Weights of a small transformer language model: 45.3M parameters.
MLP neurons of a small language model. Each row is named by its layer, matrix (gate and up: input weights; down: output weights) and neuron, and shows model dimensions 0-127. Each number is 128 + 32 x the weight over its row's rms, rounded and kept within 0 to 255. A neuron's up and down rows have the sign that makes its largest values positive.
A block is one neuron, or neurons of one layer that tend to fire together. After each block is what it responds to, as a language model described it from the Wikipedia text at the highest values.

L6.gate379 [173 100 102  58  88  95 142 121 142 180  74 110 129 110 120  88 114 135 152  66 145  96 144 186 121 138 148 138 107 158 132  99 110 142  72 113 139 142  45 130 120  86 106  95 177  80 144 177 124 109 126 119 102 153  79 106 116  79 146  79  74 114 178  82 192 174 151 137  91 127 129 108 122 159 135 118 138 150 140 134 152  96 135  81 150 138 171 133  72 120 111 154 140 103  98 118 181 111 174 121 119  78 132  80 113 167 145 143 124 134 109 159 140  72  98 187  79 111 155 119 121 144  98 142 155 139 122 147]
L6.up379 [113 199 104 143 156 119 140  81 132 134 150 178 105 102 112 177  95  87 141 118  53 102  88 105 122 134  90  83 122 180  74 194  91 164 125 106 133  83 123 156  97 118 157  97 129 136 127  86 133 107 172 163 133 113  65 138 122 136 131 171 103  57 108  86 100 130 153 144  86 102 139 122 150 140 157 141 134 142  35 140 116 130 173 116 118 114 163  76 157 115 136 152  87 172  80 126 152 113 101 111  99  82 128 168 157 160 120 113 144 125 178 107 159  98 121 130 160 185  93 134 121  93 133 123 141 165 165  95]
L6.down379 [144  75 122  78  90 103  88 135 124 181 103 143 119 186 118 125 104 157 123  78 153 169 135 113  94 137 117 117 136 140 131 115 165  95 103 119 152  84 106 190 153 120 107 113 167 138 159 164  90 162 124  94 114 152 151 228 126 145 158 135 193 116 152 155 112 208 120 137 116  67 100 127 172 129 139 108 108 128 169 130 129 100 118  60  83 113 133 123 197 162 122 152 158 102 124  87  95 131 109 172 131 132 196  97 124 105 103 140  98 127  82  89 124 185 131 120 120  69 115 122 122 133 120 115 139 121 161  89]
Responds to: Surname-final word pieces

L2.gate273 [ 87 112 120 124 135 126  81  69 174 150  96 152 103 129  93  83 115 112  91 124 179 183 131  78 104 155 130  95 155 123 136 134  81  48  92 194 154 160 122 103 125 104 161  87 120  83  80 107  91 170 164  98 135 121 149 109 192 127 142 142 189 176 101 132 140 158 142  84 143  69 163 105  75 133 116 132 104 160 141 134 144 124 102  97 188 126 121 143 127 115 155 233 105 148 143 150 115 103 135 134 143  90 116  77  85 125  90 166 116 133 128 169 114 102 125 112  96  93 144 112 167  70  96 116  81 159 135 180]
L2.up273 [ 91  96 141 111  92 106 166  91 135 194 146 150 104 136 105 145 137 121 104 112 141 178 102 159 145 145 159  95 119  76 175  75 114  84  82 222  97 144 137 183 188 152 158 120 178 122  71 134  99 130 107 134 146  89 117 145 117  88 119 122 150  79 150 110  79 125  85 174 186 155  93  90  87 120 115 124  73 147 126  70 145 189 132  77  79 120  80 113 130 103  62 154 100 134 103  87 135 159 110 119 130  95 109 116 134 131  47 171 136 107  57 109 105 111 127 112 113  92  91 180 135 108 112  82  86 130 160 131]
L2.down273 [157 110  95 128 134 178 129 119 127 155 120 126 142  95  56 118 152 122  52 133 166  44 174 177 167 122 132 114  96 137  92 107 159 100 150 141 105 168  98 155 130  44 170 120 130 123 101 117 115 126 129 127 145 134 149 139 102 114 118 102 164 103 171 118 106 160 104 149 104 168  94 159 110  67  62 155  71 172 194  58 169 174 118  83 106 169  96 203 128  87  97 141 120 140 156  94 148 103  92 143 145 129 161 104  77 146 116 113 122 139 143 151 162 129 137  70  83  92 128 100 123  79 137 125 108 179 121 139]
L2.gate490 [118  83 192  48 103 120 104  90  81  83  98 157 136 159 118 130  92 145 153 114 141 112 158 127 128 141 114 147 118 140 102  70 131  91 171 192 162 117 106 144 106  76 149 155 133 180 125 110 163 194 106  83 136 128 118 111 113 180 108  99 109 125 123 129 135 144 143 119 102 100 127 103 123 157 116 122 138 168 118 108 131 107  67  64 111  96 114 108 147 112  65 199 160  63  83  65 176 136 152 121 176 165 132 137 128 140  96 131  84 145 102 128 157  64 152 151 104 144 126 146 123  82 111  83 135 138 103 152]
L2.up490 [113 115 183 112 112 112 151 150  65 158 104 114  89  96 144 113  73  79 136  65 121  95 126 113 180 156 131 115 159 155  92  94 184 100 170 143 142 147 203 108 101 171 191 127 139 136  51 123 127 104 104 143 131 131 132  97  84  71 113 124 118 125 114 115 155 171  81 165 151 102 164 166 163 161 118 122 153  80 119 145 102  98 147 110 153 166 145 163 112 132 142 178 132 115 198 129  75 210  84  98 141 178 135 124 135 100 139 150 185  60 142 138  77 100 189 131 108 166 118 173  95 131 138  77 141 117 120 129]
L2.down490 [127 118 149 154 137 108 131 185 116 110  96 149  98  98 105  76 139 133 177 118 128 166 156 125 148 190  92 109 152 175  99  26 120 152 113 164 152 128 149  88 175 152 122 147 120 146 144  94 117 112 180 169 120 111 201 165 177 135  74  79 138 181 124 164 144 133  98 164 131  79 140 151 188 165 107  89 107  65 139 173 151 131 132 133 166 155 123 100 133  68 115 117 105 149 153 153 111 193 118 115 102 150 169 122 157 124 153 130  73  77 143 143 100  81 134 164  81 114 103 159 209 138 102  83 164 117 122 146]
L2.gate648 [134 204 138 125  71 166 111  29 145 125 169 121 101 142 145 186 104 156  74 115 102 153 146 111 107 126 140 113 116 128 167 169  89  90 116 133 101 160 122 163 160 130 158 136 108 130 132  56  90 130 135 106 139 166 114 145  88 128 141 142  88 178 168 122  52 110 122 147  74 134 162 139 168  84  76 213 150  69  83 202 117 143  96 166 147 169 111 124 104 133  92 120  95 107 144 115 115 103 126  93 172  92 164 173 107 124  56 154  57 105 164  61 169 130 143 113 119  88 132 135 140  86 146 157 134 155 113 102]
L2.up648 [162 160 103 100 185  77  67  92 122 138  82 137 198 122 145 151 153 147  88 155 173 144 130 162 151 185  55 143 108  98  67  94  60 138 126 164 102  97  44 176  68 125 151  93 107 154  51 137  68  95 185  97 131 130  70 140 169 141  94 121 109 125 159  48 105 148 108 112 153 197 148 108 109 164 188 138  67  93 101  69  92 106 127 138  57 108 110 128 121 109 111 116 131 148 141  97 145 142 114 134 170 121 137  81 116  89 153 117  88 156 173 128 121 136 179 123 118 148 147 156 127  86 143 142 101 119 176 123]
L2.down648 [138  94 106  75 168 110 105 144 145 114  15 149 160 141 118  92 136 136 130 121 200 156 117 133 149 176 162 173 147 162 100 112 126 129 121 103  89 171  83 114 132  92 139 121  90 155 121 102 144  89 161 118 128 107  93 181 117 171 104 126  80  98 149 105 144 103 126 157 158 145  95  50 131 152  97 148  33 103 108  76 101 150  79 100 143 160 174 107 145 147 155  78 156 139 135 149 146 178  98  81 136 170 105  76 133 139 137 120 117 178 129 164  94  90 142 151 118 145 151 178 126 139 144  90 115 125 181 125]
L2.gate819 [ 93 162 119 132  98 106  89 116 115 155 101  81  93 142 196 132 108 111 119  98 140 145 117 118 106  97 144  98 116 170 134  75 108  94 166  57 127 133 107 139  99 152 154 110 161 180 158  80  93 101  86 135  74  99 103 109 139 121 108  98 142 205 100 158 108 158 138 140 127  63 143 154 174 149 141 130 163 184  67 113 144 124 106 165  99 116 139 173 122 117 129 144 145 122 111 148 127 164 162 136 169 152 200 138 156 135 141 109 168  98 143 135 164  96 124  86 129 111 155 131 136 136 144 164 190 102 175 131]
L2.up819 [176 117 130  94 115  99  82 131 163  91 121 113 126 142 107  59 131  93 123  67 129 141 102 175  95 151 133 154 126 118 128 115 118 102 118 117 129 127 141 130 161 133 153 140 198 157 155 132  69 103 132  82 124 201 154  86 107 139 123  96 105 108 123  98 128 124 129 111 188 113 126 123 123 168 151 166 107 151 172 131 126  87  98 121 109 118 132 134 144 125 154 181 118  79 142 122 130 126 114  99  67 157  79 116 102 100 122 117  95 130 159  92 155 132  85 142 118 103 154 168 169  63  93  91 125 117 103 195]
L2.down819 [ 91 112 122  71 116 131 165 122  77 132  83 134 123 114 136 104 128 135 118 121 153 132 125 135 113 162  92 137 154  58 116 105 168 192 153 141 119 143 184 151 140 123 168 138  98 120 112 154 169 105 163  88  83 178 139 108 128 158  91 148 142 105  61 138 131  96 122 145 170 142 146 144 166 101  78 109  40  79 157 158 126  94 128  87  85 132  82 144 111 180 170 125 134 146 111 175 105 120 126 116 135 116  96  71 134 128 131  67 121 148 187  79 160 171 121 150 127 156 141 174 144 113 108 125 157 124 138 166]
Responds to: Structural section-break newlines

L6.gate749 [126 126 142 104 147 131  84 124 129 151  62 116 136 129 152  95 124 135 151 112 171  77 101 110 125 141 114 166 104 105 134 165 140 142 130 172 169 121 150 135 183 162 120 158 196 107 195 114 103 107  92 171 126 174 135  52 115  79 204 144 172  93 138 138  81  94 155 136  84 129 143 133 163 151 110 178 139 130 154 146 104  60 142  87 146 221  78  72 147 106 132  95 153  88  95 118 102 129 115  63  71 181 214 159 109  87 182 165 139 133 126 128 164 150 118  95 138 115 124 135 152 125 107 111 122 125 166 126]
L6.up749 [ 80 118 125 165 133 165 107  98  83 112 109 130 165 158  74  92 167 153 114 147 110 178 137 125 136 105  76 117  98 128 115 100 154 158 160 130 152 123 131 119 126 112  97 139 148 126 111 119 145 115 119 125 102  64 102 119 209 103 132 104 100 155  65 144 172 104  75 154 136  80 126 156 155 123 141 102 103 115 103 134 121 106  85 158  52 165 125 140 110 131 107 140 134 120 162 169 128 170  77  84 115  94 163  90 128 140 143 179 153 150 130 124 147 125 111 163 156 159 107 121 166 127  92 107 159 124 139 150]
L6.down749 [ 94 216  91  98 151 122  90 162 169  82 154 167 190 144 155 173 171  31 110 132  90 141 113  76 151 122 138 124  98  55 117  66 129 146 114 108 118 106 125 128  92 202 145 118  97  78 125 178 169 129  99 167  82 183 158 158 116 152 164 142 126 131  91 110 158 179  96 148 161  82 132 149  59  71 152 162 110  95 143 142 100  94 144 111 154 135 152  90 126 168 119 163 104 166 118  91 118  80 105 133 173 129 167 117 162 151 160 175 197 137 157 147 128 201 113 120 110 149 116  57 126  94 121  89 171  89  90  50]
Responds to: Line break before article body

L5.gate211 [116 132 161 123 156 124 165 148  89  69  96 174 137 130 151 103  96 105  94  88  81 147 117 122 163 134 101 121 120 106 117 129 167 155 158 133 161 157 181 100  59 127 142 151 113 107 180  81 148 159 111  74 103 159 144 149 107 102 144  79  89 100 114 153 155 139 172 120 116 134 207 113  65 180 133 160 163 137 126  79 166 173 104 123 129  99 108 160  98 126 115 117 164 135  97 135 113 101 102 134 185 166 139 141 155 184 135 191  94  89 147 112 157  91 167 154 178 106 100 141 141 153 159 133 142  92 101 138]
L5.up211 [178 151 120 120 140 125 140 102 137 176 174 102 146 206 153 149 151 122 107 102 122 141 163 176  82 114 114 125 148  98 175 114 141  61  78 139  99 107 121 104 107  79  87  94 149 115 108  80 152 125  95 141  77 140  94 173  78  73  93 125 183  82 142 161 147 120 134  96 134 126 116 120 119 160 120 156 118  94 127 111  67 116 153 133 154 216 128 115 109  98 123  98  85 117 153  99  90 163 183 110  63 111 140 117 103 117 170 136 102 109  96 159 112 102 111 111 158 102 169 130 109 158 137 187 156 127 157 115]
L5.down211 [111 148 117 152 143 110 116  87 163 103 120 124 102 169  99 170 143 132 114 113  85 143  76 147 130 151  73 145 204 148  91 138  51 182 148 123  85  84  99  83 161 104 125  90 144  77 125  91 135  95 127 116 147 145 146 179  87 214 139 106 176  97 160 117 135 144  70 110 124  66 120 157  76 119 101 120 149 125 148 188  92  90 139  88 126 114 119  80 164 152 181 111 119 126  66 199 151 113 120 126  63 175 105  88 104 119 104 119  89 156 127 187  96 133 157 132 162  51 101 116 132 128 118 143 104 155  94 115]
L5.gate517 [108 104 155  98 185 120 131  79 107 132  85 122  94 117  97 143 159 124 108 151 121  52 112 129 155  65  94 138 162 125 119 158 158 120 132  93 109 150 109 137 106 138 131 110 121 137 122  55 182  95 216 125 169 117 133 177  76  77 147 100  61  96 141 152  70 100 167 172 133 111  93 117 107  89 168 136 125 122 156 131 120  59 140 155 117 131 122 115 135 138 190 110 102 153 144 132 151 115 116 130 121 143  94 173 132 155 158 160 131  59 113  59 123 165 107 148 112  79 156 152 129  94 138 149 185  98 129  53]
L5.up517 [152 168 145  92 115 157 110 149 101 125  98  71 129  89 194 149 155 125 120  37 133 112 129 171  86 143 104 112 169 150 136 141 167 124 173 131 136  59 157  86 137  74 163 136 132 170 148 147  89 173  75 179  61 120 181 103 108 173 103 127  96 150 146 137 148 154 141  81 149 136 111 129 101  53 122 156 159 156 150  81 105  79 143 103 153 200 147 153 184  90 106 126 116 130 111 173 139 103 129 125  88  72 124 105 147 157 105 152  94 113 148 122 110 129  89 142  93 170 119 162  79 102 201 110 116 175 109 153]
L5.down517 [172 190 157 140 163 111 103 154 150 125 110 114 140 129 213 122 169 140 132 129 156 178  98 136 104 121 136 109 156 156 125  93 127 121  92 225  91 134 109 188 104 112 118 111 126 150 158 152 131 100 123 163 102 107 180 143 174 204  98  95 163 151  92 114 170 101 142 114  89  88 158 106 117  94 152 163 178 143 158 142  87 110 139 142 126 125 184 155 121  68  68 154 131 132 179 145 159 129 179 120  89 113 164 110 145 124 161 154 122 175 129  70 151 138 138 144 120 117 124 181 159 123 129 126 169 170 151 145]
L5.gate595 [131 146 232 110 170 161 142 175 169  96  95 127  52 166 120 135  93 126  93  84 105 143 145 129  68 117 108 145  78  92 114 152 124  83 141 143 125 128 148 109 110 149 165 168 131 109 119  97 148 104 173  79 122 174 154 165 115  91 152 116  67 113 147 133 104 113 121 182 103 178 121  60  57 127 137 183 148 134 143  51 109  80  81 141 114 110 143 142 190  81 116 118 134 169 107  91 132 133  99  99  78 148  95  93 189  56  69 155 143 134  97  97 168 114 120 145 163  90 125 120 167 152 106 135 141 145 137 148]
L5.up595 [130  75 130  72 163 168 214 139 123 167 109 108  95 111 164 126 176 117 163  62 133  97 144 149 137 100 102 150  98 143 129 126 129 109  96 137  79 121 129 105  97 133 164 149  79 159 168 176 126 106 170 174  63 167 169 116 127 201 107 107 125 111 146 125 109 140 108 130 113 133 132 124 209  96 141 126 142 135 225 109 120 124 120 157 159 101 103 118  74  52  83 138  68 131 164 156 127 146 136 101 101 145 166  86 151 153 176 121 140 138 124 121 166 200 160 107 167 149 160 116  82 128 123 185 128 136 153 137]
L5.down595 [142 143 142 171 138 218 156 184 173  56 164 108 199  89 154 137  93 166 140  52 180 183 129 157 171 152 109 163 196 153 110 189 161 128  72 116 150  96  93 130 153 125 150 143 143 155 140 137  91 142 181 109 105 131 193 163 139 161 126 170 139 156 117 125 136  70 147  74  68 142 101 149  87 158 183 184 168 148 119 101 125  15 143 100 108 100 104  90  98  93 155 149  94 195 181 122 135  82 174 125 139 152 130 111  96 165 151 138  84 118 136  51 106 151 129 101 182 129 144 149 149  95 173 143 121 122 148 110]
L5.gate786 [134 130 211 158  49  76 145 125 185 146  73  95 148  96 166 160 124  96 151 105 127 115 147 135 120 159 130 149 138 131 114 148 118 131 153 148 126 109  51 118  93 133 113 131  77 169 178 150 176 162 142 146 130 109 140 106 155  90 148 108 136 100  58 126 108 105  94 132  76 145  94 134  89 118 118 166 102 134 139 127 146 107  85 111 158 121 138 115 103 125 120 161 169 134 155 117 154 184 131 125  79 185 137 168 156  91 131 157 138 148 157 119 115 139  55 156 114 116 175 121 136 131 117 167 153 155  88 172]
L5.up786 [ 87  76 145 112 120 115 173 101  94 177 141 142 184  87 130 152 129 107 131 120 138  79 110 115 106  88  86 132 157 140 120 136 164  85  68 122  79 144 135 185 152 178  96  81 119 130 151 103 106 155 140 145 145 153 167 150  55 137 121 154 143 142 125  62 174 193 171 107  62 110 147  76 164 127 133 134 102  81 126 123 141 158 109 161  66 122 128 157 100 149  97 136  59 173  92 133 114 156 150 149 110 125 158 100 220 146 142 114 108 127 126 129 123 111 105 145 127 115 179  99  63 114 171 154 117 159 149 113]
L5.down786 [160 131 157  94 145 154 178 130 155 137 121 113 185  81 165 120 128 182 165 102 111 144 143 122 122  91 115 138 150 161 103 139 126 151  82 143  83 168 153 140 165 130 102 117 143 155 143 111 101 117 154 119 118 129 126 200  71 131 114 137  97  88 168 117 130  93 160 140  82 135 164 107 140 163 125 196 166 126  88  96 127 109 128 145 133 150 146 120  90  87  88 118 106 208 165 103 179 109 172  79  72 114 148 162 132 119 188 113 137 122  54  82 170 109  61 127 107  80 106 142 173 137 102 129 145 180 176  86]
Responds to: Surname-ending tokens

L5.gate474 [122 130 123  55 107 110 169 116 122  97 128 155 131 137 140 188 136 118 100 162 135  82 134  92  79 150 107 173 142 143  83  67  92 139 172 152 156  94 181 116 134 152 127 103 140 194 116  80 111 139 139 124 145 100 106 143  66 120 156 122 152 162 135 134 107 131 178 156 164 101 182 155 201 159 136 138  79  78 122 125 146 129 154 132 104  67 141 156 145 183  81 149 158 118  56 137 113 133 100 112  85 113 114 117 146 119 103 115  86 122  98 177  99 140 121 101 155 164 121 137 161 163 114 148 153 124 156 137]
L5.up474 [181 112 158 142 147 150 137 152 103 178  86 130  67  69 107 154 139  75 185 117 129 126  72 142  97 148 122 141 150 138 117 110 164 103 115 172 109 148 181  78 105 163 136 161  28  62 151 167 178  87 160 196 117 123 135 173 125  92 141 170 165  95 111 134 154 166  65  92 143  89 129 138 132 130  95 110 152  70  90 161 153 189 103  48 147 122 118 153 105 140 144 109 155 122 167 141 123  65 140 146 158 142 154  79 112 148 134 178 159 120 105 130 114 126 199 111 116 174 106 149  93 117 167 110 143 111  98  96]
L5.down474 [149 183  84 177 157  96 121 113 136  96 107 174  95 149  86 156 141 124 147 138 128 102 115 126 141 136 120 151 136  72  54  49  99 210 138 120 159 200  83 152 124 147 160 153 126 103 126 147 104 146  78  72 153 116  80 144 118  61 132 104 143 109 161  83 123  91 159 104 136 113 160 149  99 179  50 154 126 103 148 118 150 153 192  80 119 115  38 182 182 174 157 177 113 151 128 134 100  70 166 135 165 132 134 140 112  95 174 157 140 123 103 114 102 120  93 112 175 105 105 144 122 137 109 103 154 124 147 156]
L5.gate493 [ 51 118 130 121  97 144 155 178 106 132 141 162 156 188 128 126 118 124 144  86  73 135 100 101 169 104 133 123 144 116 169 115 142 111 156 164 193 157 135  99  81 146 143 176  78 132 149  85 146  97 147 113 101 128 152 145 142 224  95 113 141 192 119 137 117  61 133 106  92 133 108 102 123  78  86 170  70 167 120 161 138 163 126 127 146 113  91 133 119 117  83 117 116 155 167 107 135 127 157 138 131 171  90 150  72 119 147 163 166 118 104 140  49 132 147 131  85 135 116 115 164 146 112 149 119 130 119 104]
L5.up493 [105 190 160 119 148 105 114 139 156 178 169 119 147  86  64 101 150 118 164 167 152 100 126 141 137 112 101 180 157  77 210 127 142 151  94 161 110 150 118 101 119 119 183 101 143 184  92 130 145 118 153 136 121 141  93 191  54  91 142 132 128 159  85 134  88  61 167 103 176 148 141 135  74 103 135 176 135 114 147 159 151 114 131 109 135 175 126  95 155  90 204 155 104 115 132  95 167 122 180 160 160 119 136 106 138 101 108 147 168 101 125  62 130 124 177 133 128 117 112 165 106  89 150 112 102  98 103 119]
L5.down493 [111 133  67 127 177 130 122 137 157 135 143 148 155 130 157 151 143 113 188 171 149 186 123 167 148 143  84 133 102 162 116 132 100 146 122 129 160 130 101 171 175 149 180 130  75 147 160 125  99 134 175 119 126 126 148 139 145 125  88  93 180 100 126  82  61  96  92 148 143  94 138 141 111  89 145 147 128 123 139 169 153 148 148  82 163 189 131 157 120 141 145 180 134  67 153 127 171 108 153 141 100 129 163 131 142 140 144 130 147 156 165  91 126 143 148 159 143 124 113 168  83 140 128 145 130 135 149 133]
L5.gate561 [177 139 120 121 126 134  86 193 123 133 131 167 153  56 146 188 113 174 122 143 224 120 129  82 115 181  89 119 108 108 169 102 147 177 126  97 175 162 137 117 149 121 108 140 129 169 136 117 145 180 153 170 125 168 113  53  95 160 169  85 100  46 135  76 164  88 174 126 157 169 111 163 168 156  86 141 127  90  64 106  78 124 148  89 122 145 126 143 137  89  84 165 103 140 129 104 100  78 128 170 104 166 187 149 114 167 121 171 134 157  95 120 162 178  68  96 136 135 152 181 126 156 148 183 100 124 131  86]
L5.up561 [ 91 200 135  93 132 187 137  66  63 126 118 125 150 131 125 127  85 138  96  88 113 129 153  94 148 127 126 115 136  97 145 155 148  87 104 194 141 223 118 127  83  97 135 168 146 117  47 140 115 130 130  79  96 118  92  78  87 205  49 111  93 137 129 119 155 164 128 137  83 135 116 143 110 155 115 119  95  72 129 142 130 162 122  99 108 105 135 175 155 134  63 100 163 121 140  77 162  86 105  77 172  84 176  96 103 148 108 118 136 103  53 134 172 185 175  75 114 152 135 182  80 170 213 134 136  98 175 209]
L5.down561 [101  81 181 120 106  94 126 136  93 126 170 101 168 142 125 125 184 152 174 149 220 132  76  91  68  83 126 111 163 157 176 148 142 196 117 159 154 170 170 112 128 111 163  81 148 134 153 147 111  88 184 130 123  85 105 176 135 167 132 134 109  77 122  93  65 154 151 132 122  74 129  90  68 137  76  86 123 120 119 156  98 144 100 136 139 134 145 106 102 167  97 102 141 148 173 130 141  95 128 150 122  96 126 113 111 123 127  95 146  91 105  74 178 146 200  58 123  93 148 136 125 147 144 138  98 104 117 118]
L5.gate605 [150 148 145 144  98 125 154  86 139  81 140 101 141  88 101  87 168 102 178  85 120 188 122  95 160 131 128 143 115 159 124 196 135 143 147 147 100 126  86 104 167 149 125 176 122 121 107 157 152 143 164 151  26 142 128 136 112 131 165  92  97 137 151 132 157 133 126 144 116  33  97 162 134 109 112 118 128  86 110 181 112  84 187 152  86 203 167 120 140 139 117 130 129 139 159 172  78 141 136 113 148 150 132 124 103  94 127 163  83  97 149 109 163 173  91 167 109  93 118 150 133 129 105 105 184  85  95 135]
L5.up605 [157 190 138 104  95 130 117 160 136 132  93 140 185  87 107 146 152 157 144  83 154 168 209 147  98 186 154 132 146 157 130 118 137 125 122 104 146 103 119 167 167 108  72 117 140 121 197 156 164  80  60 157  65 134 146  75 168  88 110 133 113 131 105 186  87 135 128 120 118 129 135 162 132  81 168 143 106 127 128 149 139 119 107 136 161 138 103 174 118  98 126  88 151 142 134 139  91 147 161  94 166  61 175 169  84 181 112 127 167 144 118 154 150 116 107 136 130 124  50 121 107 118 117 124 143  85 132 136]
L5.down605 [152 149 198 121 157 135 140 176 154 216 134 139 180 127 214 130 112 221 141 103 157  82 178  73  68 138  98 137  91 148  79 147  69 143 160 151 119 148 105 153  93 126 169 136 134 145 170 157  93 135 126 126 104 105 111 186  93 124 115 143 161 108 133 107 204 134 117 141 105 153  92 105 130  94  98  96 173 118 127  87 139  64 129 117 110 117 127 180 103 143 114 134 144 114 141 135 171 111 127  90 135 150 134 136 145 133 136  81  64  92 124 104  99 124  62  78 104 197 157 123 145 114 174 162  76 107 163 120]
Responds to: Article lead start

L2.gate373 [ 99  88 120  86 124 133 150 184 103  87 135 118 180 146 147 149  78 175 141 204 131 169 138 121 148 113 149 128 117 169  91  96 111 181 157 147 122 130 139 128  92  63 111 133 153  94 163 130 170 120 166 148  99 138  69 114 125 138 161  68 115  67  83 108  77 182 134 185 164 111 133  91 171  92 103 139 142 167 159 153  78 128 147  90 118 100 110 111 188  77 193 133  83 152 121 131 153 142  61 124 133  93 117 101 117 127 107 144 118 116 190  93 146 166 147 139 166 124 142 138 127 136 152 118  84 149 128  73]
L2.up373 [ 98  94 137 156 126 131 177 131 113 136 148 141  52 113 158 147 120 187  90 134 169  92 209 210 180 163 103 148 116 130  71 176 131 129 160 148 164 135 128 163 167 162 185 142 147  66 130 146 124 139 135 165 122 133 145  93 107 145 119 170 126  93 100 145 121  58 123  50 193 181 149  95 159 193 105  96 154 157 157 174 124  86 126 138 143 140 143 117 113 141 142 152 138 113 167 138  53 130 148 179 161 145 194 111 211 116 133  98 178 101 114 155 128 146 127 108 136  92 121 105  77 144 144  71 103 165 128 158]
L2.down373 [134 142  81 130 158 111 131 169  40  83 117 127 149 141 169  47 116 118 116  67 128 164 204 142  74 103 137 132 155 184 102 156 142 195 113 185 132 132 177 120 148  99 109 101 118  94 128 113 130 112 120 157 158 119 105 168  86  84 148 141 150  60 120  97 153 171 157 139 158 128 151 147 139 126 133 160  31 100 155 146  41 127 131 102  85  77  58  80 115 117 125 113 131 178 148 150 171  93 161 133 143  99 142 153 148  80 122 217 125 108 143 110 101 139  87 114 116  99  73 141 152 147 132 150  65  99 158  83]
L2.gate418 [121  42 188 194 105 144 194 141 179  81 136 159 143 129  66 143 106 128 139  79 102 103 140 146 124 143 188 122 163 176 116 114 149 131 133 102  94 136 125  90 176 167 112 135 103 162 136 168 148  98 153 164 131  73 189 151 156 149 109 125  81 135 100 134 125 105 150 141  99 193 155 100 151 160  94 175 125 118 141 162 157 174 163  98  91 149 161 129 165 161 105 114  63 124  92 142  54 153 116 141 142 118 119 109 145 163 139 123 116 167 159 133 113 110 163 143 166  88 123 100 127 154 149 144 186 127 179 127]
L2.up418 [ 67 101 148 170 172 117  87 110 115 157 169 119 105 123 127 120 161 119 187 136 127 175 111 144 153 142 128 166 118 175  92  60 152 178  81  80 103 100  85 163  80 112 155 122  98 137 131 124 146 104 162 202 106 137 119 116 162 133 119 140  86 158 160 140 136 111 136 153 108  81 140 107 162 155  92 157 137 167 164 158 135 166 168 127 100  96 141 103  92 104 106 105 116 146  87  82 166  91  82 104 169  74 142 153 139 128 116  86 154 174 134 149 172 127 116 190 113  94  67  94 119 136 122  60  90  93 104 160]
L2.down418 [118  61 141 170 173 119 112 128  71 168 138 133 168  36 154 149  98 188 135  70 112 120 150 109 197  94  81 129 106 115  64 106 105  86 100 173 113 115 141 126 149 142 160 154 151 130 123 195 116  91 116 106  98 154 165 114  98 130 187 150 100  62  98 160 144 107 122 137  76 106 122 154 118 126  99 108 124 104 161 104 169 177 112  85  99 128 176 120 177 137 134 132 172 127 103  89 163 172 112  83  80  95 105 136 152 195 132  95 134 130 174 133 152 112  66 124 146 139  84 166 159 207 198 199 111 149 128 181]
L2.gate637 [165  88 143 113 108  94 154 160 104 163 163 124 163 155 164 201  78  96 120 148 145 132 106 142 156 141 105  76 121 129  80 106  95 140 140 137  79  77  70 135 145 148 154  99  96 195 105  99 129 137 135 147  57 102  81 126  99  90 140 108 165 133 140  99 115 131 156 183 121 126 157  99 112  92 127 128 156  58 151 123 138 104 168 134 156 144 145 115 150  79 114 129  73  67 159 123 160  95 158 104 110  94 134 137  72 113 147  85 135  90 159  85 150 149 158 109 150 138 141 175 152  98 116 155 148 112 181 145]
L2.up637 [147 125 121 129 156  94 171 111 124 143 160 159 173 153 127 124 140 140 112 148 101 146 124 185 118 113  68 115 156  96  68  83  83 146 111 132 166 134 155 152 156 184 133 114  89  91 111  70  66 114 152 154  72 107 128 187 160 160 135 106 168 135 105 185 160 149 147 150 103 133 180 167 190 148 101  80 119  78 162 151 156 150  78 133 134 137 172 157 137 135 151 153 156 214 189 143 139 126 202 137 133 168 112 126 115 129 149 114 186 129 125 124 226 182 126 176 169 153 112 121 141  95 125 112 147 158  73 103]
L2.down637 [102 162 183 149 110 165 138 126 147 128 172  89 146 208 126 143  95 126 194 175 135 146  88 146 164 119 104 145 112 126  89 155  94 186 105 185 145 133 111 167 152 189 112 150 110 128 135 106  98  87 108 118 131 101  93 160 152 109 107 109 159 112  58 184 128 157 129 138 142 117 129 132 154 144 143  96  95  97 126  88 131 129 105 139 100 135 133 184 144 137 141 126 155 156 158 173 117 165 173 180 140 161 115 113  78 127 182 112 105 161 147  51 189 153 135 158 180 151 105 146 146  67 114 101 178 124  94 162]
L2.gate778 [149 103 127 135 141 193 160 153 166 164  97 141 119  40  93 137 132 128 144 154 117 143 167 136 128 112  67  90 144 157 124  85 160 149 149 111 152 117 128 147 123 139 160  96 144 135 127 152  75 151 162  73 127  63 102  63 126 147 116 120 145 146 135 149 110  77 126 117 100  91 186 133  95 176 178 106 164 157  67 130 130 146  63 146  96 180 172 142 136 150 112 120 141 148 144 123 130 135 133 174 127 165 121  84 161  83 134  78 181 132  55  88 122 111 155 114 192 151 133 115 124 155  96 148 122  97 136 101]
L2.up778 [157 119 134 136 136 126  78 171  96  99  82  74 112 140 121 131  80 122 123 125 145 195 186  91 151 153  74 102  74 118 103 160 141  95  77 141 109 129 174 140 105 134 132 130 143 160 125  97 160 126 126 153  67 191 112 139 121 123 114 149 121  59 152 158 108 196 191  93 146  71  98 128 135 126 210 108 154 186 114 170  87 134 136 115 136 195  75 120 159 169 151 134  91 111 169  56 114 124 159  89 112 153 117 156 176 134 105 119 120 153 101  89 121 181 120  94 121 153 167 170 140 134 158 129 123  90  97 136]
L2.down778 [167 184 150 165 128 132 194 165 174 140 108 106 128  94 124 122 145  93 144 128  71 157 136 149 124 165 122 124  85 118  98 108  90 157 126  93  84 176 126 144 152 171  93 119  99 122 139 128 132 164 154 128 128 138 123 103 179 102  47  83  90 137  47 160 127 136 125  89 157 131 109 167 120 153 153 104 151 148 102 167 124 158 123 124 127 209 126 126 101 139 121 145 134 146 138  44 165 108 163 121 107 145 139 152 177 120 139 141 169 109 169 135 113 162 105 136 140 169 130 202  68 134  97 134 168  40  68 109]
Responds to: Name-start fragments